config = dict(
    head_dim=64,
    norm_eps=1e-06,
    schedule='wsd',
)
MLP neurons of a small language model. Each row is named by its layer, matrix (gate and up: input weights; down: output weights) and neuron, and shows model dimensions 64-319. Each number is 500 + 25 x the weight over its row's rms, rounded and kept within 0 to 999. Numbers have three digits each. A neuron's up and down rows have the sign that makes its largest values positive.
After each neuron's rows, "fires after" lists the tokens most often just before its 100 highest values on Wikipedia text that the model never trained on.

L8.gate169:495540494459492507512462517484497504492490513526520498508496513464476497469507486495520514489471476549486467518510546516542504475474491474507520544511451511502514515527491476501512533550489488539526489548535492483467462500473507509512481536490510522511469468509517497528497464539507472539561542468522531487507470515485456522491471459484529456508474475540515498494478483486503473536513458489530519493507543541481546503477500492436465487509466485501469491493494486503535538467456507496448508478505512456539438464442469536503474488508533499466501498457516478452508516473488461534522485502488499555499531476474503501490472465480488531521500528522511490534515527497476490495508489497529485466546503527446483519514530508491472533489500483511490523476512526478526516484491490
L8.up169:497477518468500552530513488452489482494478514493448487488507481487471481504477512546513540472501517492461491520489496533510496527522449483515491505531501484527508496524487488517480516523497484566478500511504499475452470512476503501504522508498509508472536531455499469539508507550496517472554479519524513500466529467528486524508498497524454491546490509556458488558466475521490541562481537542513462469523510462487457514494488456457488484482456504500515492489506488496502481477487515462493521458490478501481490451502446505492500551474496522508487495528448485458500482504475496517475504500515477494491518474561529514439538456515535483528512506499455512465514490519463524484490524478501478493498498527540480516493487503496519499473497493511529532466538480517542485513477503
L8.down169:502494476497475501490502490490528473504542473530465527508472485459527500521510515476521545499484498498513495516455510469486476496510490509485433478508502505424542472497542488464558484513523474524493523553505524505428491506470502532447499523553493492480511500504464456495506516524536501513508458450428501539528525486529514518491500465480482523550462524462512527448523509513500467506538513520512517486512502490523484492481509499513497487530494516492500494527505478513504510528517514498466463502495483470510515516453456472550474482517526505541528487544484519485499486518475508481479552516498458485464509532500525502459501527482489454517520529517497491490500477518513464477511507540527493477513532513513523504498511468510511522498532506528487487500519533558471507497513465
fires after: "on ", "On ", "\n\n", "\n", "in "

L2.gate337:490485529493502530497521471504494496463501506491479453550450512464498552541513528496481500530533491527476509512486473534492531466514521478511458527484466457499543492497491478536495507496473523509584509505492512466452516512507522483516497491500499548526481515472511510467513528527482473531503522559512492503511522498506491502526505522491470493479455496508476518549490489475503495502543516469489487496494484490542475530436484520443531486479465478552496497472458473497519483456519517470498535513464486509519531503505531508488586512471483490514489480468531472479507467475537505458494504519462459520473485450480531484491484479524479544479515492484506525506542515473508505501512506460476511511481508500513520508489501498495465485527500482539519540538475497531474491526480426
L2.up337:514532525482484504471515478477505487492487467507499509499518493485499507503500474551496539518523526534512490504468493468530510534497478476521474540511493489505549467509519507490530456487483521472497507488468503475502502499475534506527484468433477471515535527562451457475487502518512481503490541497505518521503509517531460473493493531484503486480492549472480462502491561534494484478507525464545492489519501494554563530474526484495500477500450536472503472506491488551502481494485474522479529560508446476516480487517529519516518499543501466500496495497513474468479513509513485510506504497521530463473536468491538508551503509475463484537491484511530520493461474517464498462485529546508558476475460463479484496493453489485506512507461473502518511506492502489534489524477478
L2.down337:504522482450525539518492505515526498488511523504501497530463494510500509498532520505483486512474488495503516508516513547483482482520479482463423494490519504480516488500512497476530486474552501489542473503519517488509483491496482488452473455497479498512506510571464459489548514503495484498471515465483549501474527531507500482541492492508482478494511447514486497520473511515505475491469470481514478560534481489517513459472435464493523509479478485496478517456515473543517523554536497530438545488454491484533510536495487522536500518516506477489488522526506458488518485494504490491500509516504517495478518471520528460475498512497523500501470487516525489503507554511496497524469513526523492471480483517510500538484502461483513510513501515479503531472460524473528497540464562
fires after: "in ", "In ", "id", "fir", ":"

L7.gate313:508460477488463517491516480482524481503526485530459519524507491496557517508515499496504482498541514492530487515523477468534550459508503464510524497500499475509502499504491487482518471483465489475512510497466495525498509504496464545497494522528559500501520496502505546494474501496562515485533520482520470506483532497493530525551492509531472504530482504470505462541515537495553514464524507513458493494472500492521491528460475482491528472515528497477510489500495509520517502521489450466514515487510479496499504527530492526510516518476464506523527536523484547521525488494502480494515467475488492519474459448483463543558474471547488480500501504509525496494508497530510558525497515515488496497529466558513481489497542529496483469458487495524492475510483493451524497435468510
L7.up313:489524568508535465498516515497530514506521542466470523479503524506478499520461523489496479522519495503505484511494515500532483500546471523493475495495530528488494492478510499529505485452518488490516544469508509507539510507478497522489501515519512529543507522479448462495507515496484535487530505509486506484555495521475510457491529503501486495511473495553445493524519450453481495513520533524481549518489525457454524516533515463462463530529487496523550428504499475528527503528475510502535510493529485488536475485487519475479450506551513525492488497485479524478452469528499492522477483492517514487483551472474471434474474528491471539530501482485471506523497493494485495514486476480504509442505472483471502491529469520504541525537473484481477476460482525560440482545523524
L7.down313:510524459483551476510531521517504475503457496523518510529505459504464481530495465493500522481529488538485492466453506524422505475514482468543525505499473516477503505522545533518507519468491475495507484462478514472480473479525482496501477504498484476466486476506525509476484535470454492512533470540496516455496470522480448471523497470511552448555527511501459537520458453510559492510531480464530514544456493549515512544499470500523484514473515461485486502505502491508476524470521518518520545507495520533515481537482500532523508478498489514495495562578486487488539510485522462480482457502460471462505509481495487523469491512497513481519526495527489509514489510497519502452562528539549507507512513484503523487490522504485465516491504520508492527504479527506527504516532512
fires after: ", ", "wh", "e", "H", "s ", "of "

L2.gate362:568474542487493462489531472507514474476471470492504533473479459509527485503488538496549449517490515497469467516526511482488472501455514539503497462496515535503492503452480457532454504466486476531510487555538495505534524494471466501511486523476475525507499513502494477499517520484520490452488473502546497518505472496506497485486480492524501508511542501501465458482480478530472516456513513491518521475517484511486503541499455506521495490501498502553505471465477505488510500488519489476477466457504476540507522519507456531521474526530514547527435526523458464459480513484483519461499525489514473489476514555489520497513475537482520485457553529515547489505502500485467527473498522531455460508518477534472507506509515478487482502495500501461525499479530533547504529459494530
L2.up362:492513494486435519481508513509518487470515479529502531478516558533519550490539483508517505487484533452539519514532474487505531504497542473504528472529475520483485473480496501490526459439497485518481461514488527515492530497481495471494535468494504482509488491519451462483454496493508530529515527523445512545523507527497524503455527519480496499514522547499461446496469451452488496519463539484504513480484516472467543459490520494462547531515497478482460504526455486534536511500514514494495486500527515531498470526469533478534517512455477490465476482503513483508508495490488492525486482493552487550560477505503471492483454527504483493475504498504502537498502502480518534443493497505511496526500524512499511506509545530469539536526525485463503513471534480494517507518478505
L2.down362:495486510520492465539503485513490503508479535483531518546535478437514516494503483485509496477456492510519421460480492464466512518503512536484519506498488512471514519521544516529525542523498476499498456466482508507477523523549523481462487495498507492522455513531522486529499513514464504458481464495495484445494506517472541520495530538490502468502520523481529494469494493527528533504506495523477495483447475505500484451473543517463445490514480550483521493494545459498501507550492483498493505484468518498485535472481547501474513440460478503499466469517509553541501466491508499499488554522508461492477576503548485538518520509477498501515520475501510508511476511446510502491493467530464511546519518496490550503514520470482497524473480541489517508534503435462474512501498491
fires after: "L", ", ", "and ", "l"

L6.gate169:531471497460515526473464510487466470492512494517471494509478483508496486488483498524519478516535503549470515514490497526501497484501518505466469512486542481496509454503486514525532493469489485510495449539477475434482515511513505434491540491519496513490486507499540488508466565511483474460518469466470503491503498498547445524467477521528551528511476516467482505515452487483535531520490516489507515486545480511500503540477500513503509514550489511534500459542483524509467477504521510500469465504490472493516497455477513466523519510473493477499499503528523507475499527512490506446552486515488516490483481490459499526496501488463518512499490465507495525521528543505523466516507507564536464533506455552519499510473520452484459526512458474490511492521529506482521472510499511
L6.up169:492498494504486543482525524478474491544538483485516535511475513498509473526544469498507451494533491496498501518469479473545490508514466511462478519559526471489499507508496468516517449490468514485490513490460461510517489548554493504488512475531481469458492515493525528512509490531446470450480552507524522524496512503494500535508495486494494515493496472471451520515526492515516455515512525455479488516534458464546502509505469480489506499515521480460511515522492499531554449515494496481528439521441505474518490470444482471477534464479477521489503498478500521460482536520480515491473475552522468484519510527525500498475544493491473502477540490497453513510473466471498539514493463485489531535530491550525520550537513525459483527498504450514478504541537482514517479475473530
L6.down169:514480517534518529527482510473519526512513452488495518529461513485519515529559469496514504542495502498509527498520508475526520426505499518504525501456475509443504453497509509518529484484456518484530512518507472510509569496492507498522535509497535464527516547481506508553492492537507547506457497491547542513482538513507501539525502532530501523509492479551558477462490491492479523501522493483519476487491509502509485506507512556492497498485537549494479501512499500505510491486453492457499457517470561501518501473473514517497538499449482515493560472500490529458528473496485504454506484511506482513538457511509462493493494481478509489506496513515572529509495521569516477478492480527461469489522471519515497528499470514526492515509553492472497504515502487537482509482489514
fires after: "D", "d", "C", "c", "air", "f"

L2.gate404:511533512532490468507496472491533524502517492498523466510539497504518533496487533528524521497509534497543485553534524536473498479500512524483501540492466507483519517521471496526469456514496534500497490517553509519539484525490495493503478466479495503503518486471507468550516508517523462502506533457547550513512510501488471487464502482517517522475476487473428470505462546457476484490517489468525506522507477515484521475544472477494469448514480499545507483501500546486510494454480551526484467451461444503452510534507479457513559503481502493521493489488517524472483517514505510503513441469467518501504493453483504483513484520542507485475466510485555502479494518477507452533493510528489499553500516486526498490475462511465504516506507502466481493494479500516540499507488480
L2.up404:517506508476472497532540469521524515449491511500489465488545470498537514500497514518516553498508487521505494492481518518515525557510539533521485464527512492463548469509477504483530502525512509496508523485463492491479502544472489483546468457528502511520490499516505465476465549482473515519465486524504507466495496520546499469507438493467481507551492504511493486495458528475513489482489484505504487508483545531520466530532465445470504472538469468503548437439472514542531527506534530467529475494449481463531472479495520524490523455505473538489503465511508458533518491515504510523472478486524496503501477504528496535482516509502526517522470507474526497480527481511497499520514494545549470466499490522542490506535521504499500497497539521506513522497495431506520516457481484
L2.down404:465508513538524509504509472525525535496524500539526497532467500469525483515485530483517449479506536496528510452494519506500545500553483511485500470472461468533505506484504531506517505491504511510527471490501544520521525528474476471527452526500476481508493541516442492500515436519517540513522453475496496478503515535516533496521460472468499503466496484493481500472491501484448510509527459516499484513520556500547488484496551510457514507487474507492514467484524506482491510491512488499496537511530519456525495496514499517537502510500473444496498517537484468529486519507494499503536547474535494500501499514465535527504447565480482528542504504499510522521511510511498513490486501491539480477506514511519473563496477493520503500490525527479534586515530490495516500502501503
fires after: "in ", ", ", "con", "In ", "–"

L10.gate498:492511511543482495511508529479529509533533473495494476500498472503478516485485459565490554507522490492480505521519512511448517499494466472482525511513509528484487508518465474482496469494470528532511543532490469506487550533515465513524499511469526521485492501473491554489529538480524498514515532472519437472483516541511505465474520518517487497504530511500514452509482527496473516516489483491463526467494526535489490537508464533479486530516475486477530465498473558499479484498507475485463512480547512533505496515548497524481493525509468471509471524497472523543534488465469495510473461442460513513495477540497486513547457514550488522522515508506476500497464508477522562519490511518504479445533471461494488482512474511523450470464501486451477529493491473488505481505530480
L10.up498:497512474509527473519602495529517491547479466489550449496511516509450492485550483470467514531530500521546486561470519510439491489495466501518480499490520530481486519487510531496479507532539508515546536539524445467504512519484515522533512501519565488469528487491495518505487489488513501487502492461515475519468508481492489478492507518503519499478528556510461482490510502512478515447507518534508473535475541463515504508509531551474534513478488503472527529497528561519504484510466522443465514498460488512538472513522519457536513463550504494505495502500485491482513482505521535511527478497523537513476500540529483496457522526526476457510520508478475475494510514484500474516513509488496510462512461531480496485490502519476533511482480505530493495531499522510452480457495490
L10.down498:493529465545502463501565525535490516529473481476560457510483475514533451518526478511465472501549483500513495514480486443528498494474506507523433500516517486497515450525483528487547473511485537506520493489490485514538488507507490506517454518479486509491555461517493496497514459508522492489514479489510502479435529511536505511486490490509470471485502513500471516502483492498500503495486456506499538474520494482505478511511495543496548512482461486468510502480528459492490512582466507475528487537493483557499491458504510519538504493482444472482465499527495477513483470454505530497517510449479487507511502468519507495500505521509528514489477480478499488493481487454483546506486486492490484521548535473504496479465492467489515464513473495526496527465477493493515525505476537
fires after: ", ", "Wh", "wh"

L6.gate256:532472479481518487557518491493511534499456514544513493506469499501479467530517526520504467531473494509542497518516527508518494492477484495548489545512509514482518494492485447522475507466533475461522492557505485507529495515501507471497494484517524542544466512534505547486504545496545488492487513511523508512494482518497445497462497489503513525485516488527527475548486458532453510509461479472552529499483509476464520514451495509449478556543472505553526461469530461469513519449487487506508488504524464549473509500494471505486479513538514505487496497513492543512511475542528529484474517473468495483533511499470512481509486477485519520479505471543457468439482465483496511541545529541517492508534475501495507515480461495528528497505481495479500472466514528518504501494458473
L6.up256:485484526571497494497493509537533491543541492508484536499473491509482504528460469490545516524524531474472472516465482482519524472465566529490500515492511473484501483475502496502507514485477491539488492500499498535519524537502491499473505501515508528478506501463475443479513514501463514508481490545514527536514464509524492541527511507531471486454480550512521500507531498502484536507489499518474514457517483476509514492505531514540495499536479493453490497534523523515478535495497463467487524482501479487500531485472526461532446491505470488480521518476544498525485442482486505520486493556487491488480542500493504514492488550509457473545490531505531513512460508477485537493488511506524460506528481488503487497473527528528559486521472499481483462512485488499477508468510536
L6.down256:498502475492493497507488549497538480505499488453500501497499532459451479490487491481497498493547517511510528494499495545498454534484485513524452523515451473477514507453502477495464526540531498488499453458452465491501472529484513534506495460493519423470485491503523474501453511457460495520502506495502462500486487513506481481496482509482522497496526476526469469498508492534539503466504520511506488523456493502510504523503545472521492519514522457495492492511468502473517539520503478540517475519461553521488520456490517513475491498498511480539484507494455497503465498543498501517462487497498519498497473516540480527514493498535460470504545493502505546447493519538510490448516518513530518491515466487516511465491499509536463491520490522545508496477510495526504475476512552
fires after: "|", "- ", "|---|", "\n"

L5.gate478:472556487513506478489487528471474511503531495490531527539510471507453474507515519503493523462508511517472468480558484510534505505534474530507480513540465533533519506506505460480485531522529478475480479455536506517504542497497484496530523459474485519479443487510460524501519520505485495498523548529538505544500525512460481516528463505482474539516515481484542501499532494498494525529467498451507468506509504540493541493468477513512486491544468498517517492514505491489510520502505497468513478500511469487482473491527512520461489510501524470500483532474514451456464483501512510485497488495512468525499502528492455492475471441505495526450529534514490444508482540506483496474535542515522470475512433493460477487506485475527484514501523477529512554479412492470484493512492494
L5.up478:474516508475499475500496502523450496468478527504482456521518498474517499508510480500507494491527495511452517539522501508455488449502494482512549495499498507474536511527543488503485446502448480542452517512508475464502540489477522509527514484516479505526489456516461477492501464472488486507530492549523527491477508464526481513482474482480479523492503484503517507511521471516493459497517519501485484457478462505513513491531503479502544512467496524504484467478516504541513500507494517443533506508487530474503493474493494415482457482472517478488546524520465564455486525449504492508526479498491489563485500532531535506526503536555539541540499500512472540503526472492504484472474481531527486449525498560494475468514495473466456501532477485529484465473522517467497516468493495
L5.down478:488530514545493527520477521509529526544515524458506516499517511495502495523510513502469500494485545447511529517506491473528501508504563469508525526482474503522485471474488505501495509515459556485478507528512522512513483489504557557491518505501512524494489487507481518558529489523540484473539494533518518480467427489500477520505500484468556501508538512506510457533545507471464511511534519499483461506549509506517484507456477522517495492497471461512513464448503526510512463478498462511501495486498513479497469474507483502504489473468500519468522487475523515511492485511492505498503523512482486490463499499479489494480564496495542474505541500492491521480522519492480438446539490502528463444500519522504500501542474550537476460473505453541458511490429487507504474483550482
fires after: "\n\n", "\n", "D"

L7.gate329:493515513488492501534534480458482523471484533508483503555479531468497512456441502500475514492478518518494491504530519489481517502523489493446544510517454533453478455512498503460528576550485509488511487508486534539494452491442485522546529496458469458527473529508490506510516538494485494532487458519548522476503452518481469521463526453508471508495495482506500487524483510533523489503522537477511525502511525507520512508522504514495483485515491545488533505537508519509481475455468477479482535540482490515476500461463481530503478473519539480475545501515492491511494501528509440491508443531470481470503490495480471486510505469531478551497468518504500486494461517460484511528461546508477540498568558534493522480479491530510468487481507514500499532510504476492500503475517536
L7.up329:494508450506498510483520516503508500507446491502511483537527491499493470530475491539493526490493486515510477512464511472481510492482462500501532515539503555499482489491485523495517527527451511521506492505536531480453496479461534495474525518494452505499529522533523496442508506519508452524485487479538485515525478500525489516532478524469473451474506520486483480526494518504485489517438494492530475471478478468500481468529486498542477507489493535492502529482536527491496525519509471467499511522447485497464520492506498501512499482473453518507520467461491550473503447449485446495490503499499519488506458464480508483536538475527515453462497494473484541521472493511483536489543519550506507491581519482480543472474492503520540492506484475481460455471474472484487504460516529
L7.down329:527508497491465467546544454524457497538484498496494547498504453511455522509505520519496477505506498465488456504468482512535508495504518538447526538516526562493492533480490519528497475528472484475512512502488534485475495502490497530456514493495487539468502465510475488499520476511477507536510485503475499516509465508484510515512514503479467471478493485508496527520516513497517526477489505516510509479540480499514507481491494510495531527466506504489470487497512547531500477515494508561515513446488504450535492497424501508451537473488477508546513508484490476462480510504444503506491526491509518491506509500488504496494523490513440491470522500441475492491449521506522495460536521491523499434474507489467494473545506501542544518512491452556500515498538483498478452494481503
fires after: "\n\n", "\n", "p", "st", "- "

L11.gate208:495504495512471523501516510515464493473493495467519492542488476515540478508483468503512507488515541488480466505504526495482469521523553555510526503464472514478494495504541508467507490535505495489545503482496471443443556531517517491532498464497498464484533525518545513538526483476493523449510490460493452466472543487516529477486472485518486508517488486542498462494486454453522520519475517421506482493492488512533507515446515515483485490463462534527545472505450493514559512486515470482469490517527502492488484516492507482496482545505510476445494482505511531513485489457532479481506530505526502471498493467476502485497503507506492524469527498462490502507465539486535543555510501481539458550511521523489475516476500492530539491460552493501529500511485476533516521527470489
L11.up208:497485546500496503480489474506546494527530471492478527516484530533501518509485480488519464490498479491505492542507470488525517513538528492533481472537516479488552484480538506482486527484497546499519464502516507548503507557533471500548504485505466505476504499545466494488495503463505518488501488443501507447521499514547511497486487513487530452515495532494505534521517491530506474502478476463467496497530501506546506480508492518488464512532477511512485540470530465507505449514472507543543499500483567493496515434517502517555529512549505463499508527529518476514510499488521447517502499492502486494507500536503510470515506477499510480516496545469487498497505519503496570530477530539535484516502504502504485495512465493515464525496480529456477490516575487471476522522453528
L11.down208:493535519495490547490480522486525496528489511466513468522503530462474534511545552494517524498505470508512537473477476521512531508525519491481543507472483531526520513522511466508539538508520499506504507532545450471464505527473452496522510486500516464526533478485488503470457506456504530486523476478512529534505502524470545534489499504483534472530523553503515494509506507505513541473514535465543517547504490497497530501549494523473470500443499537497535495433472512522499507505565510456511448496511492512491508488483491498492497530476496481500521526508480530531511538483526513443517488485521497480484547518514476492464522474476529489522491485522463504499512545510531503502456485503464513527493555452539519516487520497468498470498476475486486465530510523443472534492484504
fires after: "D", "T", "t", "d", "M", "comp"

L12.gate198:449516501499529504496497539507446532469437504502520515548484535499525501533489480566527502470517532506508535514496484541479508491498572508506462484485469508499500515462536505502522502501505514490547465517489497510511499441511474517527477518526479506472456506488506532508482495501463494508447514463478517504524498509452505512505505499485472498559525549525550513521499499492476498505543519472483545472499510508504502520466475502490511478523516507497518484527484541484508513501504458512445502524524521520479470514459530485480553529479503502511459499521513486494464501475478461530507474482497483493534479479480453474528503452530513518492500491515504531482488516511514516482469504551530474454515507484490470507464520477527477542480482459478459531516492461528516545512511483
L12.up198:513495475496526533501469509496529494538550499534482529485478470540507482482553471524500511467532534521536488509482492475526534490534527490525462513529558537525507480486480528476550518486508536471510483486486485496522507511506486490538476508556514488520468523485456496460463486539480535519519508476486460478494529519496522491508519493502510503514539529509517475533496498538483514541466549509478526471468513477482474548465492481483511517514524515529500509494460459460515483505452495506518528515464510503537510455526453542523462506518513528523503538525470491477544468478525487549549489508482512517515421513501481495481500515526518479530484506468540510478533532514509547456538482534510484467486528507495496487478485492494497514537466517481529524494449482494505494465465486
L12.down198:521491472522513523487480508472488496528501498534524460527491482523513526515484499479508483479479464501492546506453472495481500501521497540517499504493455449470528512446487502464541524528500502499501531533482496482513465499506501541522494510486481477470455541538522488489520468515545493518486508478530515491453533505517491515499494481525493498461461536507475461540493490519482506478480491521505512476516495493505535457497475475478505484501534497485527475446497543506512530481525497470509514573514539466492496500519509512506529474468525498495511509510487499499490506487504512497475513500433521464526493482474446465503482493477501502501456498558509496501500513482505478503421511522473508543489488467492520455552494519498495526467530494516500523509517510506454561484509482
fires after: "p", "P", "t", "O", "T", "C"

L11.gate63:494536479466479467520491465500496477470510516491493516474526483484545461514471500543534516549489529487552467513537493495470478489442492490484541516468557487512469485494491529531547519463535574528475500528508490495497520496521492489467489482518493519532474493527522486459504511497490453495483480482487462518499503541512463520505548471532506495474500512469521525554500473472478493497495472493487467507472508496516505492510537494510529453506527508468484457476445545494499549479451479507488528468500443495506452501547519492525499536518522470503537499503491460507519482505520494483466467488491509473517450506482481474494493481545475530473491484529505453505515505451510507482524503522483458431504504536501471476489544485494472465524516505488529503476474481512524482490476488
L11.up63:527517520471509507548492530547488518537502488513527533491450475468513513520511530530475462532544461524497511525521499504535495491520492492505483501501495532526481469529483494526472519485505501512500494477528509458490509461460459471515503493476498532529506529494501536520523512539500542498444523450493490477512528473510512539487528501512500534463550479497460498552501478524495485533515524462492475548517452465484477484468559497485513523516513477457501485496467509513503522495470513507524461503487475508478501476472537503484519463491506544502510496484523513523511509545499547514519475496522499524522500512449493523526525511513529504541476522528479519482509486526546533506528548496492489448515474468533549545540551517497484491514496534520480473504483505495485465479483448
L11.down63:478475518514543560532500445472474479502479496477500523510502543492552551480527506507487503507455523483472493494480493461499504485488537501529470461501533547538531513552496473502506493487521542517472467506494494489472545487479500485496500523514486490519533435527488495486465526468495476489518460448444513518516540488501491491480528486493492461528482486453500551455516478459503502523496488477494458448478469529499474501484503499504484502536492460519538488491485478525508470481485555514504498519542468506492500477505521519470484498512488512493512515489518503478517507497490484484468451508502486467529479520506532487472440521520490483502495523519486521498541481501476476491479465472517500420469472503499483540513476479522550531495486510496486519464516515489470484467520500
fires after: "c", ". ", "v", "C", "R", "vol"

L7.gate543:466480451503445484512465446509484527467512480474514476501483471485477516500509510447502491539505480540453540529483497513496491498522488528527530477517493467511502518483513496550473519489479499554539457547510488471470502486477447515479525534487505464536479496509481504476503509473469495506498496480539464514524509524490520517471493471502532549496507507505449436537506500549483468466476503463533489523477463493475488497489517539497518506478474479521508492530498520564537515473441564489483479489531502519501510543458495482465535466511514461497519517480483472502503491468510520513510525510506515487491532507495475529440517508501518496509503500541478458531513459487513542467508522507514465483509486533473519507450483487527530520539495545508479480503514493489516489518462468
L7.up543:505530490498505509522529510500535486524523450512488469514504518492544476573498522485546538540519541503492463565536515521474490475494515517532529491509493467479465505449482460493520531547525457500451487488454461508489489530498506529491487492523462484465489504507481465527532500546518500485537500529498461494518514506484491486488454521494484467521542537484510483515490482488509472480466471519494498525472517550498486521523482473500450512526513524460475495514522504503509536520473453473458511481504480512495522472492507463506499515519431519487487506504529519513491507502504526500503503447519505491482508523494544473515515474500485484510504509514466473493503500490453476484520517511516471483515442490482474503504518469536458497493483517475495452504501465497514510531457492
L7.down543:484502467490463497501494496489494523440499442486467501524506516514512510467486490523492493535547489503471484545519512486513511470512507504481531514454492454505479440518514507513514483530503474548490461524487462490539506474486465491510503490482485512505508482527543504466496498512497512519461500466545532548521491532527499545498483467519510532501542540512532496487475527512494475476452555487506517530520464508479482505554464497521538537469483491490499520492531503515500502501465499497505493495486503501514495473494456492474539479477479488522488521493505497489538519518497473512503457502521513518506533530453500481482505497514554537502497524576500474510479513464502537477476520480543450486533449554463514534498492509510483501479458531544482521514506490505548523489472513
fires after: "==", "\n", "|", ".\"", "c"

L2.gate117:464513499495511475500512515501473461473494488509508534514477513518547534509509524480435490516466455485512513528494465488435487477493474530508565504483479501474469510522507465497508505545529476455529528546501463497488463502488450474466508510539525494523516469486494506513537541441519531498523494525518504490474516479524482526512498483539496472515501486501523492507493487536493537495523503461476453499531497476509449486461486492485505494519498511534472499487449505514504535517523524523519481512501504526485511489510485459488488503547507517499511523475450489461505508483460482516439446508511549469470474493511511483463511484555530511495540490518484511533508508515533498525517465527512485465496533475477469538529467540528541511495494570511525503512527516512497512526493525
L2.up117:501554492545457520558501470504466502525463555562495498533506462502493495543467505526482476526500510537499496491459481489489517556486473519479502507526479485505559502470536527544497530494509551525525516458541531480476505521503512505473504503471502508494494521489512500529518477489478545502517540512508494535510470538470505440499500488446499486549535481519484495490510522543486508469522479486492506518507458476449449509488489478501497521489488490464484522506453528481516514475485534532513463504517470526538482524491483464496496468473509491477485515526470545435527469535506516502483455534494501508509451498507508486536488512565517520504500534464483493510492544527500476493497522535523484523509513530503513486527487530486466546487500482460509524535518517527476498500502497
L2.down117:468470517536507455478531525519504537514499517511515493521497515515485533442551498468460497531492495508524515477462492487533504503482516513444483562468505472501501456538466479503509507491506511500475502518521477529469495533496469523502498439502501485529487503478506539553505553487520520460521489488478487476506505519493494519476518531524515520479494504479525481485519483503469528504483474485493494530487561480484445516490482455496454494486424443536497479507488530538493512476488506503469505497502493520528476522506527525467489491524498505510490480536475502526501502540492464519474477517498518467481482560515488510458519561464480501481518554486545474468497518480544515487489492486501508516508496467513479494565511478530475502504502517529512518521520539537528547514514524
fires after: "–", "the ", "-", "rele"

L11.gate89:483484511497491548505518519516500528501456546521499484513492519519507495494511501560466493516528487499505518524518483472457561517489555516476545497426524469513518506510480524494551536528486524552478477487471516499525438511489498452536481473472562529480510480535530544458520497495510493486522505472534504478528486488501522532506532453506501503482495456529476477485514476468534504515502527506469531513485471537498530511502472486525515456467475481524491482495507505498528510491519434470510525520537464533472449489473521524495530480549497513510483473503521468493528509478486502549499492475533516499484472507489461451515482539510486481514516516478471503511483467505519497514495548492497473518491514475513536518501494507522494483468517489499486492525532459456518495488527499
L11.up89:449529531462482510501514476472514467436487513482528479465475502496495486489470466505546511478491511548486460507506507501514530447524527506509502542469524486467449501530475501538491487467509498483472511486474506485487493515523476497541499509504517488472483498541496494501460521483468526477541484473512510470518487515488497547499502515534517501500517471548497521546463460469510513482491463545466499509514540507557472487488487491466516474519523453495477529496493512518448485467464461518474476512510521480500506485509478534518478503511507473518488500515479452490523467546483502545522472559530451537534535520504490500466509507501483505491488475503543501523503502520468465519515464518549495491512488541547521466514544526490514542479470485452468492525511498520527466534514532
L11.down89:530505520489492509489514503449490511489504519504514463469484442570529492506480501506475535483467519460503531454504513502505454519461544503492520513521508526538516512506480466515517483531528452441548537487497513470509506501476479491513494477548475507482521480511524484532459478468535503512502497508478488486469501517492555493511521495512544488520466535522462496506457453480511511477479491462499487532553527510543495450525482496472481516500479560468509505500487469505494495480490493522439496561465466502523528514506482518495477458510504509483561494490477520478474521473494491474490459462462504494519500518496513516491539460487480502518484476524537485483513539435495537478516503476537494450496528488492503488514540505504484559438465509477498520483509468486468483501495491
fires after: "m", "M", "t", "ic", "T", "ay"

L8.gate272:527543486471480525510518515499494538523480494507473494522491487528511494517487497501491485521508488481507489486532500507471543534491511471532500510476489477502474475506533475490515520519482462497516502515476469485444538517509449477540501501504527514514521501497533499480502497561478519555488454479479500496504519484521427481490501506487455515512454536466506435509522522509473521503513548495484442480472446492481512491474554511492496487522511509499457475531480491496485496498492511471489539481517461499511496452444480520462512475488493493496484543466505473476552564481492528512555518537445503473500507487454506528523462477546490473471506491495496479511503564481503473504501489505516500495527473489526480476491488518563498507467520447524500493478515483475497523502514477
L8.up272:503512524525525521501482538429496530500503513448501494500475483469458529518509533549500489509440522539534502519508513506496513485504499513479471492480484508463495533478477472506562513538479514522501463514534504487523510470508472475478526475500481493517507499535518476460506471504467496496493490526503508523495521486527501511477519458521493485496497481544515534521484482462537530513467465522490539453502487454464554488492487531464494469488461506519447517488490473442520505499521476497489515477507481521541522511531529508508468461497514467466527513520470484443505481525491519528460518518517512473529446484520481475522505473501494492486497508490494474530469510492482501487543497508473497480480514518546507495530468477522508517453530484515510457491474537498567457491498480
L8.down272:520527503495481480469498463527523475494495505496476521503454502526465472504520523504499500481478537519499500508499534409525481497522516500483468454522496501547493490475493494485493475478485537520490487502513527481493539501478525499469517494458513504474496483503505479501524509533514465479531510499472501448479490495523490505464492493483481516481515463473495475517524504459503496519487532530492505445461495511526528496512471468536511483531519454509518518453478502526483452555530535498493494474513522528508554513511483483502514514518523445447531520520470458469537497503473499508496521509490506444522536473496460449515479502468440506496537491442516529520482468483472460489464510494474525492484523529480485468507460462493492490505488498529523497443522473521479529493525470
fires after: "\n", "In ", "in ", "cont"